From a checkpoint of a small transformer trained on Wikipedia.
Size: 5 heads of 32, MLP 768 GELU, vocabulary 8192, 6.7M parameters.
Architecture: LayerNorm before each block, learned positions, no biases in attention or MLP.
Training: a variant of Muon for these matrices, 273M tokens.
MLP neurons of a small language model. Each row is named by its layer, matrix (up: input weights) and neuron, and shows model dimensions 32-127. Each number is 128 + 32 x the weight over its row's rms, rounded and kept within 0 to 255. Numbers have three digits each.
After each neuron's rows, "fires after" lists the tokens most often just before its 100 highest values on Wikipedia text that the model never trained on.

L9.up590:169159104123091142081182106134112104133198112153068146157170175139166157156134155144137129091109082045133075172134118170070128178152094131178108106137133162125155131118135115107114110156152084130173104151106098100201099137162145116061091163146111137107121118125086142150096090134162085158
fires after: " ", " ("

L8.up737:136094121150150100117090127077122117121136176089176193165102159108161091122126122056187143116144143127091205128140089147082059147103119136111167130132148082139179105160098132125098197116093102132114112162113120110107140088093145083101136173162106147184071155092153145112127103089132143141
fires after: "\n", "==", "2", " income", " ==", " the"

L9.up670:131107045124127045062168162140159113175155106080105137159138192161098127171140087158124151150161121070175167131125093169139130122128095058095128132133123120160110124117157185140129134138128082122115111210111183107173141076068153087100136186094113127077152091217072118168090091145087100143
fires after: " ", " c", "|", " Sc"

L7.up317:117172123096179123129070131073170136083092103173139189117109174162162116112102173169113114128140135135105155086163197142102182112165171155135125142061079103140099136112079127161142096166133070118109062159137185138151141116134068153100091138135121133107142142118125151079118056113119112119
fires after: "7", "6", "5", "4"

L7.up175:110133055077114124108113106108189097151155177134121131113129110139174129148071102135153166068124173081173141118154128118142076155134092115085132085137114227141116110140122164111145158095137179120145108102090081168130153159086153139182155085152173126086146087179094144139129169128112123137
fires after: " |", " ", "1"

L11.up660:119094121139155104189130172104115150180124098124151147101140132135140124121138066132140174089102113140104162072130082151085112120137085030118107122085115157173153132071147170097143151087131103136163124125105133144073110140084081207101113104156127138131131167087137093133129125172183137218
fires after: " ", "s", "1", " (", "-"

L8.up489:092142090132117133120139141170138118178159033112115146150145188140135092118149103083105100169116124098071080134139183055101199147160129093147160158146130102150173126131087157088090057122162110148120143089175071098132146133139139124110093174136107193114097087140161128115090090151174115173
fires after: ".", " ", " Cor"

L9.up172:104098121132201188148133116128137177117114155133133124134167089101139085136073144194152132120142115141114133136072126141096198144054174128079140163100118117159096141168141143146073125144103167096149118144146092139113142152092120176109194126093105116120139126103172113191158169128153166097
fires after: " ", ".", " re", " (", ","

L7.up343:137108046114144113119069136092163131144099090097136107119074108168123037168132135096148136148108115127166140136136170170120109143117109142158101107087209144187110185141077125129158159123159088128152097159063180117136110054141160073138172102133147110118129170126114073147121133133142165103
fires after: "1", " "

L11.up115:111079067164194129104107077176129124171098128117113124127157131133151147141162116153170089080104164165137076117076129154189127197084156168106137130139108105073112123155108186115113121186140174063131090116161106095131151117106204115116130132150058159162128186108140101113186146145149150140
fires after: " |", ".", " ", "\n"

L12.up351:220119151137161094131106094108085135114131070148148086122173147129098176124158144084139125118155132096109163134146144127078100177163120154091127118127117145138183120148126099085139127141117120099148132136072118116103088104091163077176087150140123103100098133152131104103150142139192204115
fires after: "1", " a", " ", " He"

L11.up608:056083124119117117114069161092158139176093087120123144110180183109129132119151089181153192075117107085160148160140174101136080153095131099121095145173172209150125140112157123098169176122131110173145187122112084099096164082088148163150169119116126119164142155173075171114174096163099097117
fires after: " the", " ", "y", " of", "1", "A"

L9.up753:105135131136127165091100135216180167164169106180130180138126187142104107144075068139136121203108115105094131167100130121080146162118143117136149114130143149122083116143085134061107117124097107067127096103109181113141125118136127037104170063131099105186091131170125157074130160154134126155
fires after: " ", " por", "1", "-", " Al"

L9.up335:099086134122174133105119118127126120129105055132129101121123166125136152121096135133150126113171079128075160145101169126111152179031162140129138118166166119161133150139107115081092125152133122088078129206080172117127120096133165143138127082088113115134060118131071083124119156160196128188
fires after: " ", " (", "born", "1", ";", " on"

L7.up81:062089068119120131079112122169098119089082102191093108106140115140106130096090084087135132186176097148110144079132112143161126170142121135075149112096165108060151105191124124108098125097226104111128131155127123139135143108152155116111061130111107153149153114149103096117085165155190194079
fires after: "1", " in", ",", " "

L9.up696:123155075152132139155152161174119173116095109089126128144142083168123138105158151152145097156120107110110183120171123134126161157151139121123180191128133192150135170084104142069132126076059147177144170154119136115110192082094139158142153067084115120148130157081143076169140140157132175141
fires after: "s", " ", " c", "t", "ab", " p"

L10.up58:082132137102148166173136099169140127098104065132109180165150126085152151150103140107168139131084154121138115147123151073102143132162121149125139117070075069154066127156088088117182106111091170112105132096142139150086131041152158165107124163118135095187118125100100112134117134175081176168
fires after: "0", "9", "1", "2"

L7.up7:115162111138162149162132115091133198120170148168143116157138096194137137134151119156178079096109111101120146093066189085136118165145087114139138189045120182095086150084124116127127095123141108121142087087125166122055160121099156187126104096126132151136117187088115119113154109065131122155
fires after: "s", " ", " con", "ac", "ob"

L9.up4:088134099065128125118141113094133133114079208154124154174147138135117111164146056140180126112090184071154164114171125187077111145077085159114186133098180116119172095144091125135150151119118120135066160117086174146087125178134156100117128143194122105156104110168105159085133153161094098078
fires after: "2", " the", " in", " The"

L8.up170:132143140103123096127061051110085161103164083121095116157132138127148124092112151155096112115106109115138117102143166103132174118165151114121123194109125081127138156153081121152164138096056174195116110120115139170118220163102119140150117136151118127169113147117074168132136201064110139168
fires after: "7", "9", "4", "3", "6", "8"

L12.up574:114138123112113146100140102117153152107170062133077176112134144102137178083105157145087095119139130098115143092112151105178139157163125172102111172124057065188098153114120094148142149187117154120125099076149173132109098103096121152123077064101118106125130147146111131178135106166107207180
fires after: "1", "4", "7", "8", "0", "6"